MLP neurons of a small language model. Each row is named by its layer, matrix (up: input weights) and neuron, and shows model dimensions 400-527. Each number is 128 + 32 x the weight over its row's rms, rounded and kept within 0 to 255. Numbers have three digits each.
A block is one neuron, or neurons of one layer that tend to fire together. Before each block is what it responds to, as a language model described it from the Wikipedia text at the highest values.

Responds to: "as well as" connector
L2.up1837:092143141109141118188162107100160122149075117104142131083190166058085102084191170106134105122145221144176118135145170083132145150139145128129117133173155137114086157132115099111094151119204083083184074100095120073082088162064084104122089113133118088144123100114129122101090157118087113143123114144134185158175032169157148162127081168136129120125032150197104101171097132131140119142093
L2.up2193:079138110073190120140116123151172112110097142133144134072106161101115165068130124140170167130135177148132114163176120185094101145139127121119138103102184086160139139086145122053130124097182071126146151116129112144102190163102108151086138130147107101193093143059073153151046151076135156128159128173135195121168161078113111106110129098150107163155134136162146102071135117068142115052141

Responds to: Pre-verbal slot filler
L3.up120:163153140144083147146063091120122113147116174196076152086130123089089164112175132000143132099125186111128176074097182094133116109159176111082141160122157106118073194188148154161127146145117177099113143100158157129109141130078168129146123104150149102199171148144130133130153079086128143067140104122141162122142099093154132091155121130163134140139149119091188118119165109064081152084180
L3.up531:136128124082142158117153085151136088183124166108125160084147142073152110125129118133138116119052121124126126120080170157100197181115120158072114136091086118122181133158092139099101107092124168137087133125123125143135075105141162126110106103090134132192107160123098152087118155170097108112115107113209161108112150158149160158132112127121070160162121152146098059123152122142077121174148
L3.up632:191052131129094102146162109120086116133207114175098188116116133082081129126118071085103149080120113117174161123129137122164165129139116097089184156157112155116071177121098118135122125054148116102183177068159174138095176084132196157122096162137109134157131111150058097147076155143126219129098096127141181084066125179094116135109102133187155121136108152147141074129164132055170089167112
L3.up753:145163090098140177123119138121146145189192149088148152099093126152094120115108112062122198140109135066113107146129130119108114173150098138119101129081135131132113164080148120154174135123119190146102101074209128156158095094124076145148129127131078187198095079145129138101151133108122196049093140127157112054049086103106138159177158059152039145143144141162177149099105130124096090164123
L3.up783:146156129068077127190111133099053153142143127125095118115153101112125190141105102117092128091099169112185148134121073100157049127135115111118126154091148057083137065120172115154108112093119156120125107141120204138185167187158168121123149130101130172104123105119079124132138193130141205117127101142101127066107119137169145155144123113131119060061164110130131168080079119090092050118119
L3.up1196:131088119151129120092125105142128134186122123151099096161086122092086124136036101105162120089114090214140138134143135139130112124133143139109165180125160123095154173072133104141180127055159135104133166092129173141117079206096148112082139147146136119215151153100083089143107100151180162102123112063152107124129083129083116112142079100087122217135108123145126054127150112111099096120208
L3.up1912:089116143142083141136153215112060159148085122140122164126090127102113127112121176084164134069117127123139189085098149106136133108162110166129100142192111124085137087108094057165083138139158168128077110105121102099135101123178139150163113128157115102136109180106155130130105132164121226116120112101151127159128117144139140131150141153113123139085114083151149118099139103044158125137075
L3.up1932:078164126074150123126120149148098184095121147130078178160125122165128229150194178100131123091091171105105115111122152119154145105129175096086129162101133140074093150137127147179154155115102137132128112113147162132104184142112172162219106103082181123184087139092132133074113102117135151051171104100179130130083081123139136146118187095169126154116144096111133105096156139110100096158119

Responds to: Past participle endings
L2.up2234:156105123046110188146141139089094185079030106110136128169141116208139100125146157121100121106134180137071144070157160213149191127109141180168139134183151128078101103143161090097148125116146182133127151148100098162104133117154106145150156120090141111152170146170169126125167139122120113048079125087148171137135099124138164189114113091157110115121151158110128163109116144169145157146152
L2.up2293:188135146081103120095132166118157197151124099180170136103128117103153173052152091125075124161108123149141125093117125114150179099137107126100145101185122118119118098151130097114145096134166130132143171173121189117101145062104148089128101137147192138120138170070162137144131121134052084142125128083140122111204101118160134139134138104103111155121138151145158139101122132123153116079160

Responds to: After a person's name
L4.up414:140143148104095158139122119127120159155080120084102118115101112114126137117142184109081124094155147079131204083089127098096125164132110168124152152159173126140157151157136090118214127095166090113193140090126128120127102137115199144098109135159069203134145112114143113151100174149142141030118154086151130057142150122127129139141132074190137125157128132114102102095098074094097131130141
L4.up683:126187133104120115088124105094139195157144201116114131147147134126089169174150131133121104155141160092124169107142120122147184147156141169142108131136122125168137176142133143149133142128086135136153184113139164121134099135182182117087133142099106124090079091124091096160162106103130137080118091104171091080098159137120095115109115101150138121177115133089126102101097107149121140153139
L4.up1296:126121156171085166126135082107120072176087179164166142112140143136052236109095130109092129113121109129117155128137095176139135140155151126111157123122146143108199130115104135150091160060066147137108146089129125148121132122167146097081118116096142146186115080112074108136162095134139189135112157095125151125084097086104061137124169120147091100152086093122072135023125148121072168133147
L4.up1400:099136115115095183128131122117100117155140156120087105106105143148124115173123202074173176118143193129128125114132165146128071185115088161106106082066148113059165195137139140145108147137131141111139150127119099122184171105120070152135128133131159145128134156155118098122128172114074119122168118123128195112134128136118085174131197098180142063101146100122103088116174117083125117152127

Responds to: "as well" completion
L3.up107:135105128128101121139157151131116133112172127122067182169107083097072153107153116114131122127088097150124111161146152150142135112159157199120156082173162113115084122136092170117126094066169092105113139126108130139110172120176104170095119106113116102099106129142108115084098099141114138096091147121137119116128114074161157072164146112076140103143099159127124163143119134144121163168099
L3.up132:164127123137119111138135111071176104172157120158105170151157193102109155088110133066175130098130147105159142117155163147154086183166168178140086137140079097158162067060093191142171102117125109116151091190092167126109090170116103097137150143094096217171107095087120137090140098151140135143095156091131078089131170090102124079150173146109168106131072151074103126082142137050117145096093
L3.up381:111095131155163072109135112068124127130132128089152130124154121128109140131132153103091127111115174136082120167125100134096081195176158104104120159159088077122101078133112132109125099128121109129110095112137174158087160067115110154134189130156106153169129064161108101121118133190144108144103144122163163132084187073133120142137115139160141109135147091140130068124178137181089083116146
L3.up443:141139105158146156102109132103125135152154115074115053151148135130127129132125153166113180115090165172162151104095136139079161118105143172138148076172139145123163167053119155122094117071101154074145118125127201111141162102113157192126098155189166163139119113111121117088143091134084153144116124173180140146135155157101116098134146105103143152144095131151099183143150055116116130153160
L3.up970:150125059174128080123108140123157156159205169129165180140162111157101169145165103120145101121135231147181108080119125116158179115126105134173144165114138139178170140084153109124102091132170155117081144119085127118096156129127123170107165110134127154170104177094110161135119112113078145142124166075101113140143131105044134090124120085147103076165106118112050121123141151083112120135100
L3.up1117:081107113160182099108128151163116122198120190115060176148125117099140164119141096167133105157094117125154093115090139110120083177097121190157172128126149154193109146149163170068161150144117094147131106126120125087086083094098111121148097135164136157122149131107083083171130027151133096110176134103102135086101068124159111150193119109163114102148098117125094068118076097182092140124093
L3.up1478:138130142104102133089103130082118156138135087166143122121125113138107070110109149105123185145147071174139119077104124111101183079148155107090202076110213128078121141139141147131097159114170157140157069138099103122166131125092164121082088112141094147127080151141125145147159093120151138191126099123156182125134127182160115124183127102170112138164117111128084154120147163126169130158096
L3.up2001:058099139077078148140090099115152149130126188131072175149133135197088182105172127155108139138142094104187182133117124106138161118109187116107102099153127133116137097127079144114115159131176088096098121133077139065177148033115130161114120060143077148096196060134133106092108147109101097107147126135159162070188098094097111094158172183114120126098110190141079074098151102073113135081086

Responds to: Ordinals and determiners
L2.up1605:112099133185040173172163107119108138141096181157124138129171141141161128149163146081116121164115081097106161130069142121101095180163129144090107096107139162093171180142056083065102074163211114143098158108117141132131174119075102166113118111133077094151112122131141131119143087124142142105142126106137150116169130184135062154172134131187074102171178150184146152113166117095104142159169
L2.up2285:156127057115081098156123150133115109129101162084118125131155089132124151151109146096154146178166160162124070093154122163122107187105125202154181085144178152140153168132121103085141117114114081106122156130078120135125156107133118171123109094122123108131098069037110096143126118103051123108112103164113104066106139157108085183111152035144148089080138150151114104127123142168106162130121

Responds to: Main verbs after subjects
L4.up523:117070151082114187113149096105163174114113133136110142123152128123121151149150148114101130137123120140095160137093147159139189113096092124164104084161107110123114176173161180133124139086110117103128152130127137136131126103103152138102071109157094161131135186141092054173106104159132201140139145113074177154164052136107089124129136105182123133125111122179067154084155141136104165157184
L4.up985:149128106099116162110165121125139212104127146171134122078162169110116131131142145049152103131062113112117112080075144164121099121050122121136096151108108158054117169150153107184180132134112081164131131141118158150108167100092138133123101138098115161108144174130096107118124147157136197107092165093131147152121104114109097137177125099176135163112105122182112131033122144137134137148125
L4.up1701:171127115087117207080161056063159161138114158173110122079139142090165131095155125120109124093046132119124131137090189151049199113131084107130109174147126118048150173149107124138191149126110121180145098146154105108074166101084167107096122141168143164111162126122135124143121087149184169119112171053106126127174095127106127120187123120167099178126112124183101126062139123169082133164108
L4.up1869:105178088155155214126166090110195192129132144141138119065124132157105107139124168096164185132104151078156133143092200096094130148118124165120112143072102140134078137127080142159112099114100191159091104105117179084129129091099135125136073117144162136115123143110129116175092154120156111098047133130152152116127156139128049103132106149073130119107105102142090138080128079131109092111126

Responds to: Connective phrase openers
L4.up285:082162174100146096164102136102100125129142158073152121152091140091149063128133156094137106133145124154094121070105111115090113129082101111115151117100172077123111128115122152081137107074130171147091170157106158139089121138100110156115096124166164102184212103115150081156218129126126124115173128164180150129086100141100157117159168161106138122127153140082101152120134198090113100078065
L4.up345:136097146154151105135046133127112140111125157102168117095067110177126118117152071111121134182105112121143132093125158131108207101082182150063134136161116112167133098042109106077112084116214124148108134128138108099145126107073127174154087140099170080186115106120118137110163153152162158135123119059142108122111192117133081176146113093140091089124108112137138124159133165149112194133104
L4.up1250:175135108101132149183124116099189151148113132119140154130063121111130106145130134074102126093101195123085162083152158158095119140089160161118118131102172099130119093165152165095157100059080080100105127122161159115063062124126130141116127119108079140193133143121162141105103135121138154093095135095180108125121118112139129098205158069124070120183175081126166153132114120161089145081137
L4.up1978:119126156163126127088137128103154074138118129117152175105049137118112151096156108133103087093106162091135126147148146095122158121075165095128142094145152098082151171144146169125101129158117154191150153141078077067080148099130099128134128129080102087142139143094051136122138103095147085118171099104102163138146103102095087118149145074140119079164169092145101109127116128129076170105073

Responds to: Verb-ending completions
L3.up61:141105121118071171098128110168119121195159125090111150103134130101155121088113105088140165150145130128091185159188139104094115172123104170122107141091112147119122219118139117105168148045178113130154148110096174124111118131084142156125113210088126120113119104153142158144121146148098189094064143132141150083145149150119097152137132056132094063141082146111131135148108133127139147173153
L3.up348:130130096134053188140135079152168156118175147153156155087129122129135164155101087094137141172056186117073179121126149129102083142102153128117105097105103119069113182145124127097096092110176109117098138083157123117094134156096084086101185163102098122136131104110158137149119106124097163067100169088150150140105132125093122139152127077203116172134119105093121139124174140135124125135139
L3.up397:144123097142152158119229148106139124086153141086142144153157154178060123126120138132080160148094111093116142114114138125109147170085143172187120141096141123115183147117176132108136103077177092132134150096108193113167095075173157130063146080090113153137131101109138103123073146120160136143081101103151155134162141108118145109151063059174097096129101113146147132142135116167063162161168
L3.up925:110118092143117214072165115141174139148118166208151159133117131135063080099118172105108143120095141143113146103159136141122184163135165099142121162113176123096130133108068173105147136138083132116119146109130148191184161108160098125069163152098128139138179062179167123087123149141136146101137133141136138097096124083133152158154147091156165081164152098169106132160129111126100168121125
L3.up1184:142117072100153160125087109151164145174152143116125151069123151129094098113099065127104148146108131135132114105172149083079157161119118135098086089139117132110150153114132166102171183095137101142117125078132167133172068070101107135099086101086123194141136077170114148118117111136171145129158114145165084051097134146106097097104133100110135067106121137115201141085109121176034105155149
L3.up1610:158131110094167184130119122066155178135099157151117128151160100095134074124172197114122111136113121183156149132109155135103118120111108219122106121115140085121174203167134142170115124143135163160155155104143148098124129128118189125101137103129141154168098107119155105141120129111139155110066127103114144129140098153062145177186151166166078137110100128182130110123219146138081138176144
L3.up1803:150091086122209116128160107090168149181161150116086144112069150148107093129164215128153123086171156071186161079117192119123132190105081136139133124201094095104119164129144068092145131120112137091121185113140152118145098136140152162068136161086162137182127105177161120123124155128092132080113130128094106150093154155148177091096118102125095130102103129161136144138145115109140146139189
L3.up1998:127157081101128108085131128108136154136126193120180121172112148094155110141112193121114189117144155088113122134119065175138134169073133111145161112164117118111098128206143153111173119128206127118137160098178152128149172162128115111156110112101083126135124093126156108156124126106135123103120130147123144150157131133150101110101060113210113169114095095183149110155157137102132169144206